Part of a small language model's weights.
Architecture: RMSNorm before each block, rotary positions, biases on query, key and value, tied embeddings.
Training: a variant of Adam for these matrices, 1673M tokens, 12764 steps.
MLP neurons of a small language model. Each row is named by its layer, matrix (down: output weights) and neuron, and shows model dimensions 341-511. Each number is 500 + 40 x the weight over its row's rms, rounded and kept within 0 to 999. Numbers have three digits each.
A block is one neuron, or neurons of one layer that tend to fire together. After each block is what it responds to, as a language model described it from the Wikipedia text at the highest values.

L3.down1351:537589493526511442483469450489550466430571481563492535535473489477500517432423459533531497391557448396433464515555522539490554519539501503457434530509507466500444478541488531486501495534529507544536468444603511484537451442511523508496557502536486458494462493550498461529438485557575471543494476480517570467455535502481492455486475551526532488457490579484492460498543465491425529450493521477494555391525514465598545507492477534461537512549469537496541505466514440587493580478478438468486514480543457499519479457562
Main verbs right after a named subject, especially verbs of saying, judging or believing, such as called, described, believe, blamed, claim, complained, in reviews and reports.

L4.down335:505153537500477477498460509525543484464471535547435476449467560515481544461478528495504477599490469497466489439535445465505522574504438472521526470435515528545480524453504522527447500487632480510416472522286480464534509458497503528516519503543445496466485506521520478482517472451505508510521506501473504509517531478493540537492475512486420508533527412513516497473523508529539503473509483475463556472507703522549497485466445488505617518603537498477524518515498467465509482495488478462462506504521508492468496456490
L4.down558:487526572529531469531439515511576471550496441487499453515545565474496452495540534543461521463488455473444513477532445574568532533517498510598505432511519474539531569509546492572440420506505532373482512443284503511525594546492438514494566461501449513435521482475482510526460499531490486505518461507471434512505541476449485496546498488521457425494433473513469424532524475494483496532471539448535482571459571539486439574498493419496598432527477485457503473515528509512465540498514506470489471576493492533544502548449
L4.down962:484517492553551474480425490449552534541495525515552491522494541425503486556491452480467520487502535463470517517488494455520450415492550460482566462493463498438485564487496516547384498546472458488546469557335564439534535423491513468489526515505487456531534496528514552470494578467554445461526508434428518534526550506485446558554463471514502555517538507564436556503466467525494531517515529471561494454472502466481445460516508459549598554468531420599488519545505552549496519459538444491500524497476531523490531464406
L4.down1328:558381520537462497508537494495472516478536511523515460434552575445523518484482482476547487529490490510481510503463481479508498526438505554521561501411463522484514580434448562547441468454544489482554448542415529547478491507531504550530483498528556476457489462488437490579470437467476574488595554515486489576468523551506485464559461458529520564513531525479444546441539450427463531541489482512511497467447547503510514492536554488417576515476547458502495472465532446537504502500541483513520453446495494511488549520479
L4.down1356:512486553514547505468458505513547525499524583494549504563548551468510511536472445471460498523541524518487515594531468429540450503504474472508578436521437504392465512529500571511507447509459471497614510571435524487504541476425506452461448506570531480510528533575472505425483518508503468447527419443471507557477569489513485538575496428502482493530555586572446500533548501517535521490533549514479478548442514442479526518562518481563487526467485447527520503492522522469471476474550497475532537503481521573540488492459
L4.down1645:511446417497456475478452475524560551498555607534495519494478512462462475501505537534487507573489514500483418512424478454526479526517476544506581524481485516533472509420485537512497485469573460541505557437496512514529500453511493480564502501484436493486447484482552472591569510483506490490487492507502482585495537570524525458564510480537473501499458459531460483502495525441584507552406535460551502448503568526483459451515519523480505451536459529478529465474473414580537446495450477510497534514554541482524459520459
L4.down1684:489488503506515451476494531511510543539561499487506480549516524445537496505546471491507523538455507494490505545521494461488514592472482466505520492462553456465550554469501544504470390526482483507549523536379537514502481495589435546499514417527481463498531497473556523580475517505591550485457475487473502491536481488513495529552496498446478521515585514466509529478564497426508494495489538507526492490500479566469442486534515463447603513538541515503531554525508492491525410509522432514450472477525596484463509511478
L4.down1966:513431511471516463546486528543511513541521487538502523477497510497568519497517509518440494525494479484408437475510464389463424521486429523486599486465492503460550530471445480478466516498479463460489479549407546431544477473508469515469526494482397502526482577560479545503551484442473506614562466521422513518536568516492453494592518539569523437512484513488493521500516433496532490471473520480546553453512586562441469433545433549507480535538457509452501514516498576460563486494505515460481559471487491487540540550435
Punctuation or a bare space that opens a quotation, parenthetical, dash aside or number mid-sentence, e.g. dash before "it shows", "a before demon child, ( before 1/3.

L6.down94:563508470423525491473523485627546493528545482400542511544454520514481527490534473457490536512523477455391506477533528480577476487521478455466520536531507467474552495504456421444442460522512518419577475467645434539543523459435535468517509469561541492543517512560410533466496579577520531539424556481546555448434565477449486503505456442489530538565475429481501524467521510472571528488433451431521488537557556499554518497520444453446514449468482506428488507458484496534504493529510482485519473493434539501435538499525
L6.down174:489537559422550453459503557514455456514510489509556510529486477461546493551474513526550484535529481540527505431547493480518468475472479481487495583473511431577474504473508510442456440544489511485486504501551472605476525561491461538430523518509493509548464497560526550488482460492456533567588585534455530454532535570472504498626606537523446452561437473530477478541461466505500544497495493524538504516503543508453508541496501505492542542506535524457472417476503454508491480398496464436558459459480502533521549479478
L6.down633:493610466465536505464450532470519456453464500489531452493483519481523533541485431531490538551439541511530428452479404481474526523417480573494538506438433458539459534559532494492554458492475466498436567405548495509465559509541468424478467521509527472502497490507536464526470460464471506460481488565539518475496484525552575540516509474523509504503465520466493453550506505500413556547470572430564510533564530506472474616472540462404528477507503547475437470454484428517455504454498490463554521462502433513488557453461
L6.down705:529575580448487510535499475468482449468555545438492508479583510464496536489535542520478550452474469523484400458465484476548464519544482472552520477520524474543505536496519517563455538496560522454554474490577464515485506455440470525478486431493515586523420545495506523513500489563488541544497428431506544517515486452458491523562500522419494520548503580461507475509515496492405484394496513551505421529511485520546517511467419519503499529490481509496595527520543520537493564485510545605541424530524528501461486551461
L6.down820:499541524491499518483493535559536533484612432478490475525465518487532521519485526405483530505485445464467494423502530502494514523431461498566457510462441466489492537532493564527463487486521517503532551408331506471470571551613512525522489509510473497551546442559527496504449488476567505489460520526443514497555515472473539522535481424550455376468454588460475494524421469531467542493523553491586468504540488532481513510569548504523517512493503540477455493460489465482443602490433527490525467461551510519446544498490
L6.down961:382532499487501447464479529533518532506501494478487539482480467478457465522447503531457465573494476470445541438452455496497526436577489551549595553540487487534576486540500464481541476518484515586482543476550575507553539550517529496466614535428453525497444538468516530528485578514508439526456505507455506512537502575459517501531509473563479552557488451476395464513510484467445573502507492589576545568510508509433535468517525497523500533479495483456497471533496414469514456530563462480534466432540491496512452480510
L6.down1098:484477511503451601436508512489553507497490578568625479510515437543497555483448431415483496517477489502506516545493504558528476509417528561523484473517504503581413489497415487460544477534464417466552545438579471566514420513541444487485509507489500490478470529492532488500546550449523513514463474490449453497552470520576460516472531506519519504532442444534543502528543512511500516433432472612465454483559555487517472484450488442471520522562536477438496512498467503496451445507447517460553454538438488466486511492538
L6.down1188:516503533510475511538468494520615442498542538447500563506500554474513521492417437490512513479551523450478489520578477539513512557548534510454472480510590510535446416458448532475538477506483478517511466518537539513528527448478478506451521454463512465530486532524461521447522466573482509511493487477468500520537548471541483528508435430546467467483484545523505530503503504447471551440510454483486468475518440507539467452492440513478474568554413514460488526493479513511442478511514564558504525530366480545485483492472
Verbs and prepositions that come just before the title, subject or contents of a work, mostly in academic or biographical text, e.g. published, titled, authored, on, include.

L4.down436:472410494495497459465539539474446459495509489577502525451494552540521530557462478564509530454538459526527499461505519534527478489508459544454472526564481457535416518482535504478500505526582507526564481465562480514514516539447497527376515492495489512512501481520481508506473535470562513421506477470515553465530544491532506438555569521463465549457408427522494549453467546500495505540493519535472483476519574484548522482466469565557441536475525463542517559513486437528488537417487445502510497520556408451483446537432
L4.down577:453502545514581486585488541523586416510486481476518468502574530528546539548451441521533519514504527473451483482554535537564512522498590507490498500445492483486456480475480506513513478504499445541488488401510532533484524481504531563445507497483455512530450553458512551538487520561498464465491460521535494464510485465486503498549540506492545498446442523519466504516506540492491551470522449490496482519413479465519476500514444519506488456570498525538559529473562535481456537458529503564485557449418434522501590509450
L4.down1068:528446505416524493539573575570453494546474463493534513459463524503533500515486499457428508460486458544488529487494536455538520452527505405524487492547430492497492509537540433479500520514424515552448534489657509561476530412539477510539560499501499511515532527516472548535479570508491476532461536504507530560546469501483489455523472530520483501479443464506513537542484562459522505498517514522486506491497586490527491569510538543529483479508524430483472462469516460566537469515535481392492489512527411551545531462575
L4.down1166:474461504499490513510526464486523476451562490475510466474522494531508480470482432506452482485496491461468491491526533432557494565469458459486421598628483498477493551501484465480476417516514529443546472502541546546514499453383452520501502541538518514486479504533485557448326585480589521468457506446520531474471555493475492544536528478480542497461528515522442550456544515516458551477509525555573511519494558496543510503496448458481493504494529486485538525475451467504496484511501412456527445437480488502454538590418
L4.down1298:422593547540555558535559550502564531490427479527571512513549494535479510490493534497512508542529475444420534487491493526454462520490532473434443514475533486529457567510448507464552520450508478426524508521633463488488457476541454471482540519458437496542535593524476463488460489526524476397561482512505476511485547424470491550490460490540568443486550516484492488500542540559452478546435529603427547460496498489429509448549537532506539542551551556443498514447478449513522501496553397460504582410510470503584485539499
L4.down1458:528401504548548579462472502474492445532487521480549467518475521443498506568465526511476457464510462549523568460494514492498459533505472522489433506498573413442516488504459431478486518429413502492468527529513558571554482537486490511505594442470450446494528525533526528521454571515563513481476492452483565460520455402488531473555462509515525465566519480525482604487435483519574478524526510538463521469586496586450582520453542553504565542528446568451530529499564481505515495496565474492509577482444491589489567469439
L4.down1507:521384463519452553492447539531581455475480458510511490532533532526442479504485489512437559468460500542462502569493490517489525514450503510487515439524485489485545559464531514479454554475467518486471419493474505442500500514456471545608515462483485464507494485472545539492470541450525517546501506466480467522505587485459521491457486512499527477481470519511494492501509434456457595463552462551476461481526550531527548535544536477496465509482556539503479489533512508494577424446509469411549476543532444481487507511511
L4.down1797:511552505529479556515506559459489473517545532520509536421506513496508509588449547511537512512489458463484495499485487496448455477522501514447470473472461541468425526554467513486533494449520467504513442454643499487513482442533519504478540518486447518499456517508566546539404542550520498479559499448478490542529434437504507557569552486435566436518454507534440506504510482484417484464462444547501436533465521513456545539505542548443531536555459517528485552548537497448558611533409511498518559463518445512499442500422
Verbs of creating or starting something (founded, launched, developed, set up) and the word just before the new thing, as in "launch of", "form an"; weaker on citation tokens like ed., and Jr.

L4.down244:429505564439494522430487476455527558589541521577503443513511460480488477446538497480455495518501519446523533482485442531508498504527483457532506547464508608496558479486470395515480539489489465537579530519518477462482473529577463507527515543546459479567396473451499531422471520512605549483443445524520517465471531537445483502578522468512503461529497526535497496511482543431447539538517509460524456502537537470504450529526511455495476535483538506471491469468447496406470425535548454464512478502483458482487444506472
L4.down246:475570592462448594512544485556458498550480509471442564435556475544484538514514535544531438530510498415502456563481475496569510524562519519497481487505525571489507473530441459431523526477478517534521487529572584493523516528487447505489486557577484528541502572411561503492549528546546543446491490487571515543430525488487502494513452493509488472451506489511506411400558586527501493511426421528492494544584467519533480534578511592507540490446550482502483486563470551493563480477465496484503496459524448516456428495514
L4.down701:434273587549523504535503511452473506454560470492479390452534495501497553515477507459472490578536487538438473546499540451470527470486516520529550516517470553492544489425529501464473514487472477501476507542492460475506512544475533500539530508474477496482472515496465517503464509482497514521536504478522447485529526560517489474514501529543578549530544500480604553519522543442521532527524478530522558539530622519458466532455492461575474595511484522490516491497497472489498525583575472481549467513497573544520542555500
L4.down1235:474191520479515553552481523492500499452515462524491446500468500525516472503489507487499506428530501519484476433536500527544521504510445510482541445456503499451514503506465529543500526510532475463532453479270507473535482520506485480493492492479444515517435493558504531549494516428484540506554531480520468509513514544500456432516515509511571452453456470515493555476498514443456475510554528531493571455460609506539492548491451550532504505522544474512469533467498470454506460462543436462484483488523538519405512521484
L4.down1527:503503512509522567476425529498515555511504530515529540557520459494526518490559439530518545526603526598486532495474506483508491493471508465533506507498557512538485522521540537515497527441475460517620524571594490544514500531469441474499545449552408495540547486473549479516443575482504545495527486502542501550480546475452470474567465533524533513469511468514493488490517510541417579564460461544494455496492425509484397459521533449555422519446553492480434511441491600444449456448525489469507550471432580528478541569505
L4.down1638:422478587536441577574465521415535499488480515523482460513474485516445441481514469520507431562498467558526472500496491525508502504396523466515532487491493563491493480596542524527456519510470509422477495520486502515523526513533470496478527513505401533539482502542573463508478503475485515440517512473445401542545495539457488512465479481493606517498437548516476468459514569464506505505483470521471462519514501505520463576530502504545534548446530513445413465493534496452519471548565466440525474537412588523484477556513
L4.down1792:490431520468529391451515554485542493494495526543473447441512482488548459521425545535537511538505516517522521516517466478479478522467586400551527514535503453468436506475532550475435533486516452603505519517637459544498462539494530529455462528479481421423457473533542508498554502501527501399473518504463448555472471453525433524504569453514478524460551456551502492481520554534470462443481498528472459453459514592513430480528465507488438499494475469473474533523478491567478447501562564577545546449489554473517535504495
L4.down1992:464576501472489537532544545501433527570525455533464475506472497484514477539514472499561498527523470503470574481513454483476514447447447505456540501474476451463530498569479537512530443476506465497485485575554567528543533501570583463552528555564497579462482524456481506504509450499567441521463497423500525461479475449460417456494434550499499524500517448458489470492492543475486450436471469468498490558558502449571387464447486463471573496501505436548498465525535513532481520491473536502539474478503493467537468404516
Tokens right before a bare verb, mostly infinitive "to" after verbs like tried, unable, managed, plus modal follow-ups such as could not, may have.

L4.down137:528529486496534487482500475459529557471527497529514510497554519527506564524442511507448501525504539465521444491456492459569532498540512430483516505468469502501464544432535507554524431572585513494471499532326488439452488495504529502463514548470431492482478516530518433496456448515483463528474495475484484504518528552502531505510464507473493501463485438460534458534578510484526529485538555517445514471578585477514502498482465526451595509469534566477474475507471457541545550517462563491530581480534511466437467523552
L4.down217:439491484510506453499493405467527450488484591531468537468463473487470514437457434461514523417494526568516507490507479510437536494540482495527558558450508547440471554487508474522492516481477536496472443517454487527489472509497552484510465554522509514476548469495540442518455485514563547532538477462557479544546501477553511492543462455517464481465489465431509506556521534456555534530525625561458484479491558533451537516453466506520573509484539464472504496520476517549507430479500541481514538463510505473547476467548
L4.down395:456403546515516488532512559579445481528450525495391484475462488479467555520517444470480471541473550503563525562477489525493514487504412404531471473491537467483573464462518487491459480514498484450477520476458454464567560537489508469451490475481541480490486465528534455467527489470565533495474502454497520531532511455511495513498494466469451548555516520549546588533544485499580528557456518415457489449529540468534474541516510489530481465496508557614488502513502490500519459497524548497488459508454464548512486458515
L4.down1234:459637476497511479485554524535578472557524558506473494507578522432503477488497564475475465438505574475556511539480514492484521525535488511464521549482509501527522571448484510444477436491450528467572499509691494527494472483447448544547544551579533436551519563545505515465515515457554480545483492514490521517521528582516537487470525421446537560543465519552531552489517563415404457493459543519469487508536486523455481483419470444518504495504518486495496483487480489535491519463552513473453484533572478543550433509512
L4.down1262:550436536461517453547446434443481565482480477507514523457456526525552487551496481512544488467498459463408507485512537556597565496515562406501448525493455517555531533543457491512477454522511481539471462496417473435509502433530489542497621495494473562474450446444482428503512535545464476526474494531538536509483519555463499536435448519519471487464491499503486450539471472454505451432501434490561458472524546445489498464499499512516520485578569517494507428490487512489546533512491502508493462444508500469450454578466
L4.down1852:523513543515541477474512519478533453513506459537510485485493528488504456496459459533479515492566570377535472523534572458478532447488534463500458499504431500522524575519448443488578523497532543470541461555582525372433555513511564540608516456490508517527516464442475506484474517514415506552492544441459459541432487425513470569479476512440501523489531510542483509452581514469485527473462470455546510479457461474419424514600610458504458539517513557529546454564489564485508515562487474539549467500492513497532508455456
L4.down1895:545383534540518489479520538523594472514518489523530563509549435496513504563564497511489542528522523546476572491549519488483511501442466533454520480452520524491506490487490449548430500535442505474463511505384493457559532602453531502438574467485407417532491511501515516516394500531489441531542507503493523490455550520595475439577602547510504529542569406574516501542447429504487530525514518430515482479497528512537465548492517518550488496479434495472553489534541465454468473543514414412552521466486515430523449481507
L4.down2006:522597459487519512525493494476490501480507569538539514456498441492438521463547544437539450539545537471519528466456508474544529479535505487490512488479415438462537484470467499489416467523457538471506545535466494382464490440524532488539539544494523469476518516524476506445512500552500482503519483488557526498530542582491495470496509520523509575474519537517503519511452579475467552450524495512517515524451547463552469508524507517433538498534474427488502565533485482449476521534486491485552525472553461478482436502515
Verbs of saying or revealing and the that after them, just before a quoted or reported clause, e.g. reveals, saying, notes that.

L3.down625:422493550505561566555479545491466509530532460506548474518508500503503473486557486507486460479601573496499523483499537459485509520509521442454565505498519559473547455542495495542519502463384493477506420557512485477551520491456504474489503439500464439514460510551513557498495561487437519532503506462472450551495511469442478460569496579538564492469525511449465491447537507485408504562469542518503480453466515493545392503536518507502457531475550499473484544562470564451531405463576528534506460531497546505479491539531
The word to (mostly infinitival) and modal or auxiliary words that come right before a verb, e.g. an army to guard, was approved to increase, can also be.

L6.down709:493480567510481532505407468444501450504471524541510491526510481455474562504510458547538538511531470421494537460474490528518467509377552516444472566493480509426540521587531459505550503497490560422496514480530604481487507455476524484474550522472543507521437466522563521513468512433512564519525496518495429445516566454490439568537472525574565502507511499529475473477506456476492466483448466484482501399523528524495432515571488503447589558537488520517450495452562494545524481462475499451473479521555570456348548524427
L6.down806:471533524494440524486401545519551503462492472507452505534459548477486471510543510477469428543538561493529506452449514465451451498469532484598578550410510556531541513474549513502478514464445545475507426542465516523561505547441570433531585476453527497476508521478501498504468429514395485489534526516457501495486531539402457512540562547495531513459478497568485517448520500433483482438482524512457522424409533509488444517457544544477493498467484502431542482486400547439485479420530492475542438517460475512483499515562
L6.down1096:469502417532500473502451555522556519590490515445470508531478498588469484471518482464454497506513459449503504484455411483486529502481519501535582537430471470476493559534530470501517438492503482494426496525454416485459534514485481503464457498516554485524478454552489528502473483511512539442535585482465425516552535396562548552532445501475562439534541504564502475496543512521457491509422547484455490543487500507555511550521538506513522538553454559529550457436438477513427412464505523492571488492503537562478491504600
L6.down1120:472549473444451479448513487493549496498541543458521503471533511497509433473426441516503483461447519488476434550529442590445516418504456605512540475475443538493463494497564573431467508453534520466500565564538440509489483541556443555547482533445484461428520502516539477448513528517456489513592486488507539485563462537521570475518517510463543521509478502408501439503545458562436490484477565515541512572424535466468433490466560441532466527521463536496496568460560483486536489481478508430537497494534538456441539492462
L6.down1494:535503482510524539515503530506479495494528492569537472493563491489509558464497501435552497475487518539480513493485487513475548533505496511456524512499554471526510466392472462507543479515467438522548432453608458491492452477546452511530506541479525550551534478551521405499533544489516487494493480485543515511455531489541466543475526476453524572485537497513521566525434552471465452452517558531411510533512452477507558520450440404592453492493500479465514493464499501493476511479483487471462558439441482433471460442550
L6.down1579:476484524583554542502511533490505562453522510511569522419514443540496507470477482431563491508474525450515528559496537511472540498480586494489524471486487533421434569495472463554547476488397437427517495569632535522464433526558460483514549502494532536485491512500493487467388461454516563521555451495473523528531566501544489484498473463473520465389487534563479607497554515498474471543426486534425494490555599454514546515427484529473501604474496540525476504478507510485512517515546520415601526487554530571434505510493
L6.down1757:406401528520517520472484464484522469590508487483524479541499466490514493428475508454477405561549612554497539463516522569483480513519486492505532516484563601509490515507515536551498461561492500478479454472568541486518471520516453492498559446428495408567478533528497564515491500460495564516543497430469475503481482514432519461533540475529547533512493459529471514509517535440455515564440485533519419474474558479440459517540543575543483489478547462463529504541448541501508491404502490446537490548528521412467448584523
L6.down1793:531531436567486470544501563544511468492597506491438565490504477490542509605523500442475481511553463527522517470578402447537515523487538502474534513489508486469506513568534515463550500539444454504426507510464537481555453540510520530526477479459508506489456498486462455463401498517572494494584513558487478534518481546471423456518457455463456469522469481516499561477570483501564537514447494511578484530510519514459552529438500429535508550501475521502520479395519447465564525495496569484511504456519493534506494499458
Tokens right before an expected bare verb, mostly infinitival "to" after goal, purpose, decided or wanted, plus would, helped; also "F" in names.

L3.down405:524555436452529420575575504525521497539537502482583484463465507501495454521445550558531530524543513429465547451461497545475463468528494445477475492452439516465534438463479472531438491469521490496552465435582525482521545509454528554540505604467462489485546496511493512571460543527532549470509553461531571445521535557423490516419491471436471486492457512475511541565510463488522586508484437453507437515524547427485454469520520494499493532515517455462507463486480473486533494521459433518569491464494496466481560512559
Ends of transitive verbs and "of" or "down", where the next token will be a determiner or object: nullified, complement, "in front of".

L6.down171:579545473534475580473578567455521581495535425529525485428525442502419470476461512539429503529420520513506485469430477528507495389497499439547592454505517475565537486500503520501530482524522543523522550475508422493531518508539487518539503497534393521527502528550445508477494488453533508474492488469544552502522468510458516503568497549530556516492514484497492410510459517512550458513547539428480507513481548570506464508474500469481462508479460542456496482547494435476500510544536521517554519561541488412543552508449
L6.down187:560561454504504564432520465463531486408559524546542577514565531467488493456462442443508544447446467529543521517513479463494540465489531491499450501477523557521491469566512521498532509536570474521528477438619468581531537406512511500529549479509521560515530485548479542484472523451483516451518495521461499483467533491455465529541472508482505440518502590465453402504470526435477465490442478561504502477478537491473476477447472556484558511481480459485491500530448480467498514513390496513410563550457497501536579548502
L6.down503:558518517479448472477492495437472513438480517528553424466377526496558500434526522447534458507457533528579509476507505461483557466565538482513480436414540499496483506539504513457490503575488450541523500565544490525553461551475512484590516540427448472526476447486456489435512556503500575544543458409488597504537465488478498484501421510525560503443580520515471572520482431476517488494445502494498502524535515548538374472459515569483510446508437509471481474529490533424508578530448415453577499520446508520513447519569
L6.down596:516470512579580448562514447427448497524525458455583495497445475495511546450433498518481494471575492419509475473469503527435559521531453453465541510402496531528480478501581490464482476499439513508494539546427496438438527527445493457480557532502522461487432551541507512479469525521507515466552517469473526517510507567495622484417546511480443462558552507484457541543577543530453590610578503509487530543505515543535556548493527463423476488470507484531532493522565499442520511505468442525491545523474471457468471496551
L6.down899:509575492517609436506493535487511488472517540447519483475467507542521510486521462518564566544531496489424463459534540453486439445525495486531561523521479484539528495511543535543511476539536474511539547526459482535545525547542464386489521504465493570464521495609504502417475502479490455497480532419468503517566535429497486439451458541524478480440431493494521522517474499525510502482511466511537480474506585437439555425507460500499502516470456448498498521464471410548492449529513532438527516484557458538484531497608
L6.down900:508555463578498397531442549530549485542491548500509538474525485499566519486503519388510433488506493452491552538421548552410501518523539508411552591396500524463423464490457548514510505498549444547490556520495474524454491488550512465558500483486489444474397571533540530506517486510503481484524520480560562429462509469544496524510498514505526524495606601539504538489498491502489544499493453495510449509478608504458498496481511507515534518461540432581534553509492584505530479567498492558574503454536430482537532469503
L6.down1170:483554508486500471537472518533469474489528494535569468446488561536495506411521481498496509518429523560513551422487491546434543497544506497452502448474535599472498510505485466545569530483486505549471490473608448496546505453511522540552523494492515527498505485598486517511522535495583533557520463476458523562583464504418440496521494480495524444458448539461530533503543441463503496560455479441404480518547567505536446389469502549501565486502437498486534451489485487490544513510487484467503548515497438555520518517453
L6.down1827:537484440520502506499519530519514535519480533458434473490525492446455449438535520560513479460443418508562443583506450465549457513487528471544471497524450541534501510500561499459473507481526503531507445487664550532530475503534522494461520518538512563499549477445558514536542454433525523499524477524498512484483422552542446525446568482476512507436555538448431461478509497564543423482435448545483496503462523544518534446492485561482492479457489414432536545491489536507569452508499469526527473546476454586552508540420
Subordinating words that open a new clause mid-sentence, often after a comma or reporting verb: that, as, because, if, when, where, which, said.